From a checkpoint of a small transformer trained on Wikipedia: a variant of Adam for these matrices.
MLP neurons of a small language model. Each row is named by its layer, matrix (gate and up: input weights; down: output weights) and neuron, and shows model dimensions 48-143. Each number is 128 + 24 x the weight over its row's rms, rounded and kept within 0 to 255. Numbers have three digits each. A neuron's up and down rows have the sign that makes its largest values positive.
Before each neuron's rows, "fires on" lists the tokens most often at its 100 highest values on Wikipedia text that the model never trained on. A number after a token or word is its count.

fires on: "on" 22, "2" 19, "1" 6, "5" 5, " Al" 5
L3.gate615:128147149119128148166147133110116140106162143137121168091134100115101138138125148110122168090176144116124110133193120066157109132096131125115133109133126193122102137129116116116099117179156141136121154141121093133122096101133171139065180120098122105167137194146115109128125152125113120133
L3.up615:114160094111169129129120131102137118118160066152172121136115105130122124148147140129134166097138128124136132146142136092153135144103116112110138122139154151082116117091109127121125122145151096115105161126135140124141146138116174148114128117087109110153131154122163122133170133137129164111
L3.down615:129116131136082121160103166101112086144157118145097153108188136116117162109111165124146143121095141095124117120117137148106141125124152100154138096121129099175114146098172130096134088144139139142111146161133112153145097091140144118119127145151129131124152167108139102158171116113132130143

fires on: " of" 30, "f" 19, "l" 5, "rom" 5, "th" 5
L5.gate447:147112107160125133147134115110129097136132164139086110137113160127090094149073157123123107111139129148147131155160129152136164077161112159183127115124125103052108119133141134121173135165179120109124146132121164142145081109174148138114089098103145112102116109110123141153095167150075132139
L5.up447:126122146118149102173094151114127113125122101129095141108100156112133158123115127097104127153130149087164087142122100134145155055140127113153125127104099130137153128147149136150118122104138144113108106151168105097112126173135117123184173107097114124136120130145124143129098150159126142114
L5.down447:107122153126125161075132086133135175101135142135137112144180102140140146154138128150178133095099157130120146124150150122167144173112176124107125152133129132132108139143098115094119158181100145125130185127125121149137131138133134140104120122141107117140135185134160120127150110057134128133

fires on: "2" 25, "1" 15, "3" 8, "P" 8, "0" 6
L3.gate438:089145143102138113127127154097101114108097125121085146143112112161111123102121152118110124092125112128134152110123151100135146146100092100145130159121143177137117114105104149106127148174124098140116132150156103121149180133163114146141160081130121159122140177154155102118171174082138126103
L3.up438:149158116142182149097132135105158154114158118126116100113112141136121156152143135159107146133114125127112116100100161074092142119152135123107140129122150173121115106118116110126155152135141115124124154063149107085171166132132106113138138144137115086140158125116142141119167159141118112104
L3.down438:097121126079133159127131123133101128133159161123136109166149140140139123124107148148098146132047147133115119136081080112157086123136151122115132111143112114117108124109093139120096145097112117138105093134127068145152094114131125102120124108140103083136107128101086109125122125116068121124

fires on: "-" 56, "2" 15, "1" 5, "8" 5
L3.gate129:140139140108153169086132099081172166138116168110120137126128149110135117143111173129129165122139139120099115143125156095103102128094126125149117151121115165116120141105130109105121119159122127136109133139161059106176136120112098141093159130109125136136115108109151088119186170111107149125
L3.up129:140140087130170097122155084127157108102106106166119145077134118145113073151138156135111155105128134094168131123094137130113160146131098107135105131143171161132134112106132157111150096148102115139107115121174152120107097145071134137149153128125136133118186144119150110123124171155147132080
L3.down129:123141110133100161115145138096110164145156152113124149164157141097117155133120167105139142143084129115072103115117146114093110109138150101148124095091091145149113118091155123138094146125168133166110127149104093122136161089141140118109127096140123117110116091112123078102170146088144121105

fires on: "er" 16, "ult" 12, "cess" 11, "ut" 11, "ts" 10, "t" 6
L3.gate157:113071139107119109125123155121137173120121101164130127173119153107127129107122157117036109158139128147152090092136130163103110116151142139097103158145113150134134114100114148117122143141116126133147136117167084142127134163107110111143182128155140114095120077125150131144136164145121131141
L3.up157:133154150099122158145120149155132155112124135129112118152131124170203134180138151134136137154121146165106115107144147136118132115122151139101077144110139169102149106125124126120149163133120150153151157096141077139113106147120125132093146128162124117152142073129164095155112136126110095208
L3.down157:146104131167155144113133126118161106102137164117101087139140093139147119135137143158157140075135107169108143139112131145154089125097140141150141109148185134156150130122146120134113088120140124095135143098121145103128097140160137159127115137121121133143139161127106148090092102094170148131

fires on: " |" 32, ":" 16, "g" 9, "ed" 7, "\n" 7, "-" 5
L5.gate336:112125154108128107156138111118170119130148128118122141123173153110142126112143151149129106120178102114138141102151135130153108130123122109167136187143134107150082119092056130130121136110127168150170105097146071141143128112142124146154143120149158138149163148112170134104110149108131097163
L5.up336:142113135117110149159156130120179100182179140143164161115164133137126124137142145104105098144138143142134131166130085111168124129169138138145136131167112089140095132129136124124162135143126155151104167117095122162146104118131120134132130100040101157135121126113119099126129147159126123125
L5.down336:136156142135149129128117165126138135091152117138114090142107095179126102184117100117175133143133139079146109089138141130147136107123140138135127105099109153114135094133111148155082133136129105120093118105154153125128118161141126140120071117122133127169145124113126120187130124146118112154

fires on: "m" 18, " In" 17, " (" 13, "M" 10, " N" 8, "y" 8
L5.gate286:117111171137186103117131119105139107126134118108098137129166091135103090124134091120153122151117116151126149176135121169116138168129073094165122139156124114144118096135100087108120140122113126141156148101139120121144113150140105121140108126107110084148155107131132124140151102163087103118
L5.up286:150126133079134105120124154114103137119140115125096146117158131113104123114111090132116148070097161118172178151127145144092183143105102101151162145122161122132135144115115104125121105136119112182116134119081143156169116098095108097116179144096129125159155130073111120159188134154111146078
L5.down286:111116107157102131175128123122147091124126115113157128141092119126150125105119166102138135101119125175132113087111113076145101095179124146086143118093133117119143146086195123115132125141169088097165101142108120141094130153148110108126107121091163128118113108129168134084135143084144134116

fires on: " s" 22, " |" 17, " (" 15, "\n\n" 11, " -" 8
L3.gate399:114120113125142154118113102091170133143136129140136148139131072136181113138137147159124144146106119121145156146112142136121130190105103138133130173154150125077147089112127103131156107133152151148164110135120135118116127117109107105126067150133097146114126155120149122149136137132156155157
L3.up399:132092117154154069070107103094127132143099157100118104066114115088124099151117135128113136104098129113148152142092074119116105119104123136172137114138122154138157099106118071096120151122101145125120150092128159119152093113129129121169114138144133093138123136139102115131126144138105150147
L3.down399:066112132091109100127100125117129120122133116107113097134120108095122132145144087142152114123161095116129130133131126096157134135131189110139123120050120134131124120168105149107069163097092133122083167109150127126116110095146120103160137098117150079121104123126132152160092092134095119142

fires on: "\n" 41, ")\n" 15, " |" 12, "am" 8, " (" 5, "\"\n" 4
L5.gate473:109141123107112154122142088156130152127113102103132118107165120112127091072153148135118119202083120155147112127144129094140098086120136129120118144137095114104172131107127142130128108102082169101114089117152140130111142102109140092122157126140138109168089149144095092119145098082150121115
L5.up473:130125117061123178165133100141118127115083099109145142089125148127095100074166168102135127131077109175105096109133108104148102090097164139145127133137107107094151134150140166132108108086105158083105117121139121145147151106088122107137159129119127097165080173146116103098126084090137118116
L5.down473:141116145126166187144086131132130113093126100131171138124113149088122137116142119129090128070108121136097133108136117139142129137114086105121138116135139111187081124157138136154122116135121166123159132119143085123152134181107085118128138159109134121139183164129122140138127120117124168128

fires on: " of" 49, "ies" 7, "ity" 4, "ive" 4, "otes" 4
L5.gate510:156151123099101130129137082153158139152120168123146130151124106173153118115122146162081131123109118121129115140149141150153124162109143105106135158116131097101169137145123094121127109123151128130133111130121149125126128128121158100151099155119111153114092132156151190131181110159074141156
L5.up510:129167109102141127129145137095122132126117120090100159068125105163097112123139126105176129150104149117139125116097119141130096116116112128149115136135107111119120092104124127150118108115140155138102152159177114142124138100157152175141155109082161131146158098117119132111128161132126125156
L5.down510:095068118115144137115158126151151147155153133135116133126132151091163117144146140137114121103134152140105119138120124104126138141127122116169111139157108141101112142157141144162125139117127142097132106132113163107116114140141105106124152129137104140133130152163076148153110072137159074117

fires on: "," 99
L5.gate69:114116158123140129091158123087163117092118151160121099127158106127136119161129111131118141183146130131152138088091099142098081108102077094155138130113092157114133139090096141101138089188140128129121130159148114119116146150088125123108155107138132093105144163106147092126128099134121141126
L5.up69:121101145120141131130140120075129116113107166148134135106144136169156104144118095130098144149144151153176136092114115120084099115113045097140155097127130174101155149092103136117142090196152136137099109146105094099097140126105128105118145086161129130108139151138134080115122110115099155081
L5.down69:148128096136164122112127087186136136141148166134122160107088100139138120070102112113130130082086145095114126123125093106145151181120155140124129133133147090130095103160160128113140160139140146147127133134122102113123107138102146125092118163108134164152137117177094123115155084102091113126

fires on: " (" 46, " C" 9, " S" 8, " U" 7, "S" 4
L5.gate640:159135107121094124082130130146162144113134098114121146079141153139160137166112126114121115110118104140110168155053162169152119142141086131132156140105115157138161139139108130117097143133145145158118161133137115158151128147106080089121136138137139082053154109142159144136177127143091087142
L5.up640:121123142151152091089082115107148120103139099152128144121123121126134132151069108124148134113116119137133163109101117102120112113109149114182119166109160141104114148132129129111125125139146111141164141097139088142131122156070149115139127132129140078094100106105145100130122117095132154176
L5.down640:104150169089126098140142171102129130108087140120133112118155114117115095125164075135086115142120154077153083150115139146129085135114152130101182126123106114116113124124143149121120128152143153112137129185163190083132118182157111114147158105103113134093149143137084131112111135134105079077

fires on: "," 46, " in" 11, " is" 11, "°" 6, "″" 5, "ation" 5
L3.gate439:136119124154109130100149106107131143118126136124140125149141162131150136139129141121142137104117115122120142105172169133126117148093171119151122180128158133123130118103174105153124114127134126112175089168167103134061128120114129137109137113116173118166148134125178102113135126197152172120
L3.up439:147131119151104105140151192090110116135168118110123110163134143119110157157133165138145113094100107150143149116130136121107147137098140091162105156118118147172138102110134150121114190128120116108115141133157140116096127127141122127114136115131183082129156137104199093126100098146129127144
L3.down439:154154138141137079129142144149109083105156145087098090112125166139104140169123163153135081110161089114145092127137166095144146147135136139099125123111140138144164097151162148127062124119119149154110150093108129130122159125109152130111125146124161125103160131119148127090092151111103078169

fires on: "er" 17, " v" 10, ":" 9, "0" 8, "us" 8, " |" 8
L3.gate549:130093143157110124078101105134193179124094123117140141162140109124159126135119146137101130172098094130149132159103137138144085129159102127142183139145106088116120100103103131161140158123105160177147093113140142108133157135107154087125109107148147113084147100109101106115130113086117165142
L3.up549:103126110114141164147106125136145140111153143158154122134175117118190115131127122159085139162115089139133147139073134148141110139125131110145147137144137113156142114116071124153087134101117146142144102098153120098122102148103107092169123150125114141079118140122115135165086125145086111158
L3.down549:115148160122110137130112161094135119148161121128079127118166120111151143078107135111112094120127111134123149107154159164108132111094152116136122116092115113144167108115096084111144153123115102142129146165162117107123134120149145064108104084154096129117108137147133114143156113149075099121

fires on: "ell" 25, "Y" 20, "1" 6, "5" 6, " (" 5, ":" 5
L3.gate81:159144113079133175129138105088145100098127162139139151113135142107133132104111169146107146125132130169113104065161133090116111108108173136120133140104143153151136162086165091126095108134152136110099138169126175168120139117120138113126159150079184131175111155112156082123150149104105178134
L3.up81:125114094132143172133127107082124075071090151126154148131135128115148096128102130134161150087122104136129096107148125131157094143143101140138171144120130154086163121101136074141132089138140151139132111176135125130080134122149133129110146136107129143142121118144178111126174159105135162084
L3.down81:153135114116109111118145122106108179156160124111103131138148113144084138098119159138081171133127144141093141089128123093085134118123177115154151134108162091146093155155087166114111144125172129155089174128132132143156170087113185133146131108135126114123135116097087119126129095130169125162

fires on: "," 26, " has" 25, " J" 18, " had" 15, " Cent" 4, " Gr" 4
L5.gate29:098092112181115116170123083146129067108103143133143121163138122148110101152084090143143163132126146129163144137136113121131136122108088083169147127119139126133156123108125139151111106158125110116150169159145149100103152155148119135154101122122128121113137174175126125119124070140143155083
L5.up29:137118130157092151179128132105100100111119136099139148142138136175115091176121126161159161093131149150175137143129117162093123125089141073187175104091132138127129130130138124136127087162147127113110178134127128108107155141132123146115115154115135165084153166119133090117158089136136118135
L5.down29:151135117140151139170133121104148159177100114075150143119106130105149117122112171139136164141160104146111146121106176157080136117120129133158107150102130110153103097143097122109131105123152118143090141151127128115139183177136117122136157164104131167095123114112132095114183077073116130123

fires on: " m" 23, " B" 10, "ae" 5, "S" 5, " S" 4, " p" 4
L5.gate98:119139116151121115098144147152122135089124132110146077094157130116107098159132150099147077170146140128101133098089168162124108107079160151123140152085111165155096114143111110141136143169148168145142151131167095114104132147106100131136140126154145099089108109156148097119136113137098103110
L5.up98:121127135141092085115145120178138104131111117161084115127152135161083146120123094103089116172129122162165120082142107120130093111129130134114127121127141098110161095141113083141144123118123119174124091125121147125097109098119114088138144101146143116127115094119123137099152097089092132113
L5.down98:134113170104146150141098122148135112176087146115146126095133120124149154095111138131117127097149133143143124184126128166099167112145162100134163121148161145110117115150138128117092084104136116114152165162136169134137124143117156093110101101115098160117158170123081113148110124142128123115

fires on: "es" 37, "9" 11, "ers" 10, "ions" 9, "ten" 7, "ors" 7
L3.gate383:119106139119118145084171076143130140099147140126123129117089151123129156095163153166136123147138137149131126084140147141133114154144146133135107155125080151166103110149157116163153094098126142087160108156107138118091140161108115154087115129125152102083157136156119159107112102133226068161
L3.up383:109121142070114111131150142160120113141131083128129081093139114103153069108101113161117145161140105125167093121138099110118126086167124132144131120132170116123086129163116145165112162125110120112127130105138118088146109152136113159148155141112128100084127080083100132152126144142123154111
L3.down383:104124189087131102114151114115123099175146113111101113115124111141154064121135150104126134137096132149160120072113086095146131149148097108110136090087141141111116119138106076125095160154094119125114152141114139128122094147113084136135136135130123125114129142125083151161157113111083113136

fires on: "ra" 14, "it" 13, "j" 11, "78" 10, "15" 7, "13" 6
L3.gate548:151089124163124115102116124135122146136111105111123076160126111171149120102144143106102143108117119142130134125084135162127138115085121106127156141135152180127130142124155130140128131108128154143124100130095163090139134123142143094140086113106112135088108071114126159133117133154162155182
L3.up548:138059097184155136130127136199138116161116106137102088136091104160118132125144123146139097113137104157142116101124113152121132109129100128105128115142145143107133139131157141123139096113146134138110140144072195128130140132130156113143101111124126136100118060107129144124129111154163130202
L3.down548:100124135115113129121152128152120160148126117153114161112108178124121170113097089164149099132134129151160149138126123134090111169160174071118103114099149097148124085156131122168136090129157117127141147138092150109130125100067161155124120138147179104157162116103109091149113110136190096079

fires on: ":" 24, ")\n" 18, "ed" 11, "===" 8, "en" 7, "\n" 5
L5.gate227:108106137104092118110164133149131131115156128121107101143081121118113141137100161097082130132146138107137097164104150095121089115114117166163141136130103129115115161084113082122156145141094153133107134143145110150139146146102112085148172119102143124117103148161088096122081123121107123096
L5.up227:118091115095124132112135111104158127120147110127120105120094108139155125125116191061122171154132133100113097185099147127137085105130132146165120112139102120116098132153119078141126141131113150136121135159173111134145142164103107088176151089135108136093100163146092125127101158126107131124
L5.down227:143131115178152137149106164100137165145134126143164117126114161122151156138123143138157143107108108076136126140127103118131096097136113128118109139130145117136093047132150155103120136133152136129174119110134105088116143080133132152120117145131155110143140134113136161139157165118150129097

fires on: " re" 31, " m" 17, " tr" 14, " career" 8, " " 6
L5.gate656:109130183163127095159111119145130148105092082126119110126132075135100077099141138129152142174093076107129106147106108145120136136134140110117160097128142154104137107145132132147121128114144132120139130120157144130086169140114100120088137164147106162100098086147108157137112117143172126159
L5.up656:143111224164082146146134137127119102110123123131125122120119101109127098117177113123135107121131089166096160129120106154108116086162137122115156115146112109144105128138143166125107133099121120150145133156116154168066145135119102110086164174151104138109137089117129106103123088132111094156
L5.down656:161143193187155152129132122155107133138122100125156100136128117097124150165142121116138103069114116179133177109149125119097124112156118121159117103129152136164080121133120095117117128093167127114170129167116093132118170104139107116108126159153185096142148103107146131122150104098085174091

fires on: "," 55, " as" 20, " (" 11, ":" 8
L5.gate568:157127153099110165101150114141141088142082140106098102077153105179166160143114154150127181153109136184104151137104124156101124123110115148163112145142095179123102131132138111162107137139087138118112113158170098135098127145090122079121120107169111069110117146109159113142083095164132109129
L5.up568:137113146098139169109116117114107087148129144155125180120132150145152163132126181081113141139087115166118175141157139115055132110100132151181132121122088171116165147131152128140129121121139125088140156105136116115089118107140129116119179104133151075151145129142129101125140125160151115100
L5.down568:106133140141156083124133118112119095137180135157152120146152128098134056138137122112104085118153161095133130066143115112100109166138150105159143140115128102135112140141100155124129141156118133124123106147089187091108134134105163164152158116068121153150116125095091133118197150136133111121

fires on: " which" 16, " |" 16, " It" 12, " is" 8, ":" 7, " former" 6
L5.gate560:081143152116142084168118155085121144100134102165110135162136090120153131102145125126158110153145110151158138156140149148146151130121118141158148138173127148091104104127114152123110134085132168147142099128135118117086125121124113132150180120178127129165143119164109162151062120149155089146
L5.up560:116151129148126094185176150145155134080149165185153125135098121118138105157105103108171069139117138146150110137120120128139137111127142127098143140168088150141131139076111138095110102112095125147086118086085147130102134098121119137143165132115118127145114169123124117108115145136120161131
L5.down560:118152154193111150166122155110083149112109138139116100127073111141138105100130136135180137139106094097130148130145149114113145135137147132098138135186154113108107117115121133103126149128137133089121090113119146078131115101142085111097122089107085126093152107113091165161135153100138098133

fires on: "," 87, " |" 8
L5.gate719:140145135056121133122172097131111140110103170154106081097210153109145126148105121183117154149146119150108106111082143081115159135102097146173116119133148119123170143119103158161107110131124093149140094120119117113137127111116143145133164116163126114123115115147147131131104111132112155121
L5.up719:146147145089085154104156116103137149103163147159109127150153124166135124118107097151172137146117148139112141169105152099133150156141091150173115149125105151124123142082093125150113123146102101119151171087117068149106127139162152133158172141144149105078089169138132122133110119143093105169
L5.down719:150114114154157141122138112117118100142137124160141162150126085154163142125132108116114138125121149070124112120157129118110120148157118127115129109159178167117126100115165179119171126123153125135144121198142134132165109160104129095101132058106105144146135132114073110094116104110123146125

fires on: ":" 30, " |" 28, "2" 18, " place" 5
L3.gate720:088135151136153075160127135119166117176132121096143127140066115139129163152132114126143168130111129144156136125096102103155106125146138114164141141141122117112057091130108103125100154122111146137119120078193146097129129120108128134148110161150129122142145117138121175128067125120123119190
L3.up720:151135166147123129150144140116145165140133136100167118140121132118186150170115122137127161140089168105108138146108117150116067115108134119161158143146113147138101096082104165146128118125113121178122146076108104120143094105112119087107138123111088106112150123133150112129111082170083111143
L3.down720:137165093143106176144142131138129143079116124131153133111133094137120123153107142132112131134124119085104147181098123158134166091119111167115166160117107130141115130084127152148160094140177125115133133139104103125130125109144117107092145109121077100094131117120146136126098142170149148146

fires on: "," 50, " =\n\n" 13, " cons" 12, " is" 12
L3.gate481:122134141120079130128144117142134098099115143129109118118128123132109112133125120158089125152127105125142157111092199146122126115114144156103127129088127143137175105095165094149127126163101112133142130138122135140095172157122139133092152126124178103124119184159135108097141084125165162061
L3.up481:153118153144083134124157147141130131107144152124128111113122143131140125146118120142102159131158120147159162125124151113096118130148144190140122125097081137098128139093153146165115104139103123159140140099087144138131152169108120116113172140133169114113130149109114098085096110113142135100
L3.down481:131115160154127138139148137130114123101170132131156114174154119116144167104144106137141128100148142151144144122136161096135111126150167147172146133097113113097119118119125121161070067122144184144116149093116141123161140167138113118107146137139135152107138069089121122087112118080100123145

fires on: " " 33, " of" 24, "es" 6
L5.gate275:120100157099107164087148096121157129143122106109120120100183093134130105158157163162151099145148161134138102142144148113138081100134111134156125129119116139145086154201153127146118109068106144147155140134111101162155098143102141100069140090148146115121148124127096082137117117151138116171
L5.up275:161094070105084140093136190124079140175179104129140109104128120113145113125103129161114112078159128128130128125119116089120125164146100132143105142148148127104103113167148140144147148129126161135158143152181096108162146158115128151118096107095157122080150119088133125161114144168126129133
L5.down275:145170151109125122138126108179126133103082111168117145144087146156117097126115133136157126189088115124091147124096176189151138131117124192135122100165136148086156123093145095124106132123109109119104126099108126094124121097126155127129151176097122117107115084136117121130151118124102138130

fires on: "M" 38, "v" 10, " m" 9, "m" 8
L3.gate294:128130144106155100121125140133115122108135146084099084129139132100114123144176074132110128140094106098167163103124174172181112109119108101150144154153126133175057128118096101147121158164140142120166120115172120087154153129137142127164141107113122110110118143120123154166098094165105147131
L3.up294:150128100110117155142161158121127163124176117174125087134170096142158116167096105133130163150097100118122127170099109174151172126149129116129152136116138134121134108115104101121122081125123163152091169118132127138162114114120127096154126115132099135098122076126099170169108122137120118129
L3.down294:094124090101127152119125142085161156105163132089123139138181147112149104099127153112116134089067116132156143164102127167150125162119104153119124155108136151089129111147174162085134107170204123124146133131164150149121146109141104116089107083151124130120095104171148142183151138128173114102

fires on: "-" 14, "ual" 13, " and" 12, "18" 10, "at" 8, "ate" 6
L3.gate311:125123136179135103175136129120101114110129104122125127135098134108025155116107130129108096125156107151171147113132119101104164138163149148131102130151158106134160108111167135167150124159157135144145127137135122117134136102174155164169140103130155150098105121157115160128098153106169132100
L3.up311:107120130111100140147151126107119094166134121143119145141147110110110127146134089110102122104096117157158165169106126117162151144128120111095148129112130084106128121102111091124144112135135116112088157114123132145149112109169115142149106130077106107135091140138100113116141168097152084176
L3.down311:138124096169135124125155120111126084148165107081143156117136126137138122115159132147121085145118091164159164174147115112069129166130173103119133109160130116115111104105106177116171111143150080127109130154075139103123147120144124142153156106092112108115120150121139117142131145113138100129

fires on: " an" 30, "," 26, " |" 12, "ome" 5, "ines" 4, " a" 4
L5.gate709:143134137107097148245175107114122161120129149141099133121141154125124132155106136140148156133097104124123125115107141095116141115140123147182102096104139141130161145101135141108112134144095128108097118112117106158111122136141150130106143141122113107084161099154104096093099099134120153110
L5.up709:113085141096120116133096149140172085096184134169099126146096122056155084134151118163138132156112112162147108107159129123134146147152121131145132135122118135121166120113129110122107107085147107136161138108133116107089122155141139107131135143113088080135151112149090128138109119123132153150
L5.down709:160151158132083121107171125121144129189100153132181107099135165142143157134105090152132131102103127091113154126131111114129130139112123143117113116132126122130158118129103143111142178116129093128129084165152182131154111118170119105155097120116188141066101105119105119146119104163110081127

fires on: " new" 17, "ly" 9, "ron" 8, "ently" 7, "ate" 7, " M" 7
L3.gate203:111147139149135133115118109139127118125165081150090131114136113139110141134114124131155104120104104115112126164121124110107151139127128101165151168123120115129104075153123106109127201137127101080148124124154158110093142110137132138119119148167119126143129126138138190138124131149150152166
L3.up203:139164168119138113126116126087096119110148137126073119148081135103091150108097122138136079128134124128109113164164147078107180130146163112141166132097092096106108113144136128109100158101151089085137113138127134075114128141161111142139159172109108145181152141113116181131119190149117180150
L3.down203:141125127097146131179110134096153122121096159122108110112104153114116133095138112105108120171134157136157135140184160113128137115134146130176142052100092164109135130118127131156113084108160164136153186129107126107149125161136121121146167124086116117150143113104118116106092131096141130095

fires on: "ra" 25, "13" 12, "ir" 10, "18" 8, "17" 5
L3.gate76:081081137130137110143115151129113089119098139160117117140137134126094140138141133101100088084189172146192140085107131101141126106112148105121108142145095169094085085142118118136132130148148137127118119129137110124140122150151111127131111116121131107128104131108119132078137173144155173142
L3.up76:114117113143144175112121128119162146151128097125156134125144109118192126156137151160137089095119125128179119115126125085123114159145123114117127167162132153098081103120118105173098088091119152131136111120138146118158120156126126097124043137122149143078146136091125152101091136156164144191
L3.down76:104141149112112077187142125154143120157139160134108107117147171091124154137139093171069104162113139129146157141126137122123094137166162106125137083132118148153185134153128166142119121135147130126148140138118136155107137081141116150135138139140119130136143153110139101148117134075136121125

fires on: "-" 41, " of" 31, "ating" 9, "–" 7, "a" 5, "ive" 4
L3.gate188:135120079144098126143145094139136141142157103117168132164100169102169122135106092111105136132126154115113142110132159167132101128148157164118084134103139113108121133085115175148150147116090123145158125142120139117124097093120155105093096151144193166088130089131119168113116065131126078134
L3.up188:102151138171143147106142164144120151129094171095134123087134127126132158158125158150158106113161094103124151069133138131140156126100142140121121150116120184156083130157117103135158120174147166104154111148169129072151115132153143168113115142109163107143109104126164122114127135105123155157
L3.down188:121145149154109112113161106133086103107185108129129098159098111118150122120140121107099112124138160128115102137119150121136125113159144112117091099139125115134165111097168131141148148107149118150123119117135134130139081138124137110123108100179139126116137129152107158128083075155163102119

fires on: "st" 29, " st" 11, " St" 9, "d" 8, "." 8, "-d" 6
L5.gate319:127116074126115138142145148099118121173141129139106129111126082150112161117082109147145115111105115171112135164104105138089108144123117130164166143170115117143159115152103107114162146123135156123083190163133105128161166129145116122131100121111127130087091150140134126155143143137090106098
L5.up319:132105100129089160109174141110111123156136057105149146091166120112123161161109133120135142107134116093107133120115122152110092124122133127141153129134107138177094133182176130130145172133116167148100161142150089108164149135104081144143095111145134185091126095120132135144114162102140099122
L5.down319:150161117126116126179125123155160111175112088123162172140131164100097152117171122126128098173122129069177140126112116154140087115138105114159124144189132146122108103123144093090118110110127109131090125145131129124141142131144158158133139130092135143130173157118137128097113122098108129136

fires on: " (" 70, "ation" 18
L3.gate163:124109135137134127133107076127152103133097152134159089144175122156158118134129125118101193138088121078130155117129163098107145147105128138138129168108142121132153128095152077138183124127118093109185119137141168141101139128114142099092119130142144161117136161103155094114165100106156117119
L3.up163:104103137155102154147153124123137178117127142096108152082149128117117124062138148143132146129145111135140128116152159118101111078091159128144092146148118168155135133132089103087126118100099127118100113136110162165134088095090088126129125122136129101172134098127132138116135136138148104147
L3.down163:096135098128166154098161121149159127137112108122127115138140089105106118091128148118123160116137134136133087136133157093102117118113187141142099151090070156135141137168105147139113126104109126138112122114138138128115112101121096112108121085120132104109127093135139097117126155090149093184

fires on: " " 40, "S" 6, "3" 6, "eb" 5, " of" 5, " the" 5
L5.gate538:122116106125153101141134134148130163159174099132108075125119079126138114105098136122167141132098114106099101109121094135138077143123140089123163147099169141131152125149132120118170120132137111153139122139182093072200168165115114090094123115090160089086122130141117132141132132120131163115
L5.up538:149143085143150133155131120110125164147183144133154114118134118149165115135106143141191118071124124101105082120104106103133115175104123116104114141119152143077171131141152149115137117126167116188131142135184106071154144149088106101115132153143140110101122095117134118152080103131135120112
L5.down538:115154149139125147138133140119159151107163140102117147127161159125091101168140141127129101079135106144122121124120116108142146129165121148090088105166123143134134123090145114160150150132120134133060178107117185124087102093113136123134192165103133126172141099118178160103077111133118086106

fires on: " h" 41, " n" 30, " j" 17, "j" 8
L5.gate154:119119153174132134139115147150142167125157148118111138132162122102150127089094059117126129121124116144129169119088149160110119106138132135139149082107121131098153060105127135152142156125166081135159130174158130148072147172133079147084104127115145109169105103124148125165134123105135157093
L5.up154:116111162103159128138132110125109158108076123081137081092166112147150129108154155123177101106151103102125088110130131147124125098123135148144140098127127152163118147167106093068119127091105167120106135121149077109128116137091133149122120182161104093081142126160164130100087134128151121134
L5.down154:130120148182144163106125157136160127158139132137059125141153157107149152098142096117126115149082152151145169112111165170114147112105126165153109100096153131100188142121154121161143089101149103139152128170124171137122136114152125142107128134101154126141077138128141054140172121138127111125

fires on: " f" 22, " and" 22, " d" 11, " s" 10, "ome" 4, " ord" 4
L5.gate589:082121089139149151100144091138167081109100135107120175130143155103142143102169132148059122173137124134142151170152146112117094124119108115120117118139130111163174085098154115153155101099089172147149151136121165088122119135171116124129117143113114088134138121127135137137129116122133141090
L5.up589:122145099120107126126138085128127090082080158122122160139123132131137141115161108191116126121107120157154089149140148136110085122168131130142122114142130092173165137130157132113099073062095137183129143120129175098149092138154129131162135162131119082142143095127123100104103101118110135093
L5.down589:113120138126108153162116149132114126125117125152157118148109061149127127151133131125195148118124095130155127098129111099142134122138130135150151101139139141121128100122124137088106122095125102147118121116147106131140087111092143132103122129155105103118123088166111157128140110120105105196

fires on: " and" 39, "en" 9, "y" 8, "et" 8, "g" 8, "-" 8
L3.gate694:132114111122118128132101151088131102142105108162154145155116109179082141112156085156145123169163134111113137165109167096146143160168090119163167134157111128118122083106113085181183098116143155114136148089146155176144153149155135135121122139126151145126106164154117127114116127118142145121
L3.up694:149120103095112119111158171094138077144127125135140102154124120116077149145109148172114120163130146114132099133147116116133127132121167107136112128111104147130113111115156130146166103129139127122165178127108161128181112138098135143110141135090186112159109100125084113142130152108128136142
L3.down694:144141059123121136110175155144141099140143129092110100117157162107120116120097153160128109145112104107148103159129118152108091106123116099150129142107118106149116145093138163107111114160144144122163164145135163137143128099151144170147163124104153108129116121064098097138115177078147132136

fires on: "," 38, "ith" 8, "hen" 6, "ome" 5, "own" 4, " is" 4
L3.gate242:123104104124114075086147133120140083100130122112108116152144159132109127175134174112142106130174125149183126116139118155088108142135158082176145166100125152131141105104149113142095137164134138136165143120100080159124150135139139107137166104128142098140123183126171130121180118174141149121
L3.up242:161147136110116151126142128085121114139134132116105142166168120114109136110140113113134099144070142162141128158182113112140184141122125140158134149134140143127136158098144108101110104161133123086114121106139100138126144139184089102143177135125119139085106146155149098124148120122126159133
L3.down242:078123120138136183173145084104130113140167148124101105103150125108153185119113117085140067116131087121144173124120134093151146112118115150126104134124132083080145094175139137089098176142113117132115099135113128116156147130095108107103126163107174134126176115160115155146110119109127101126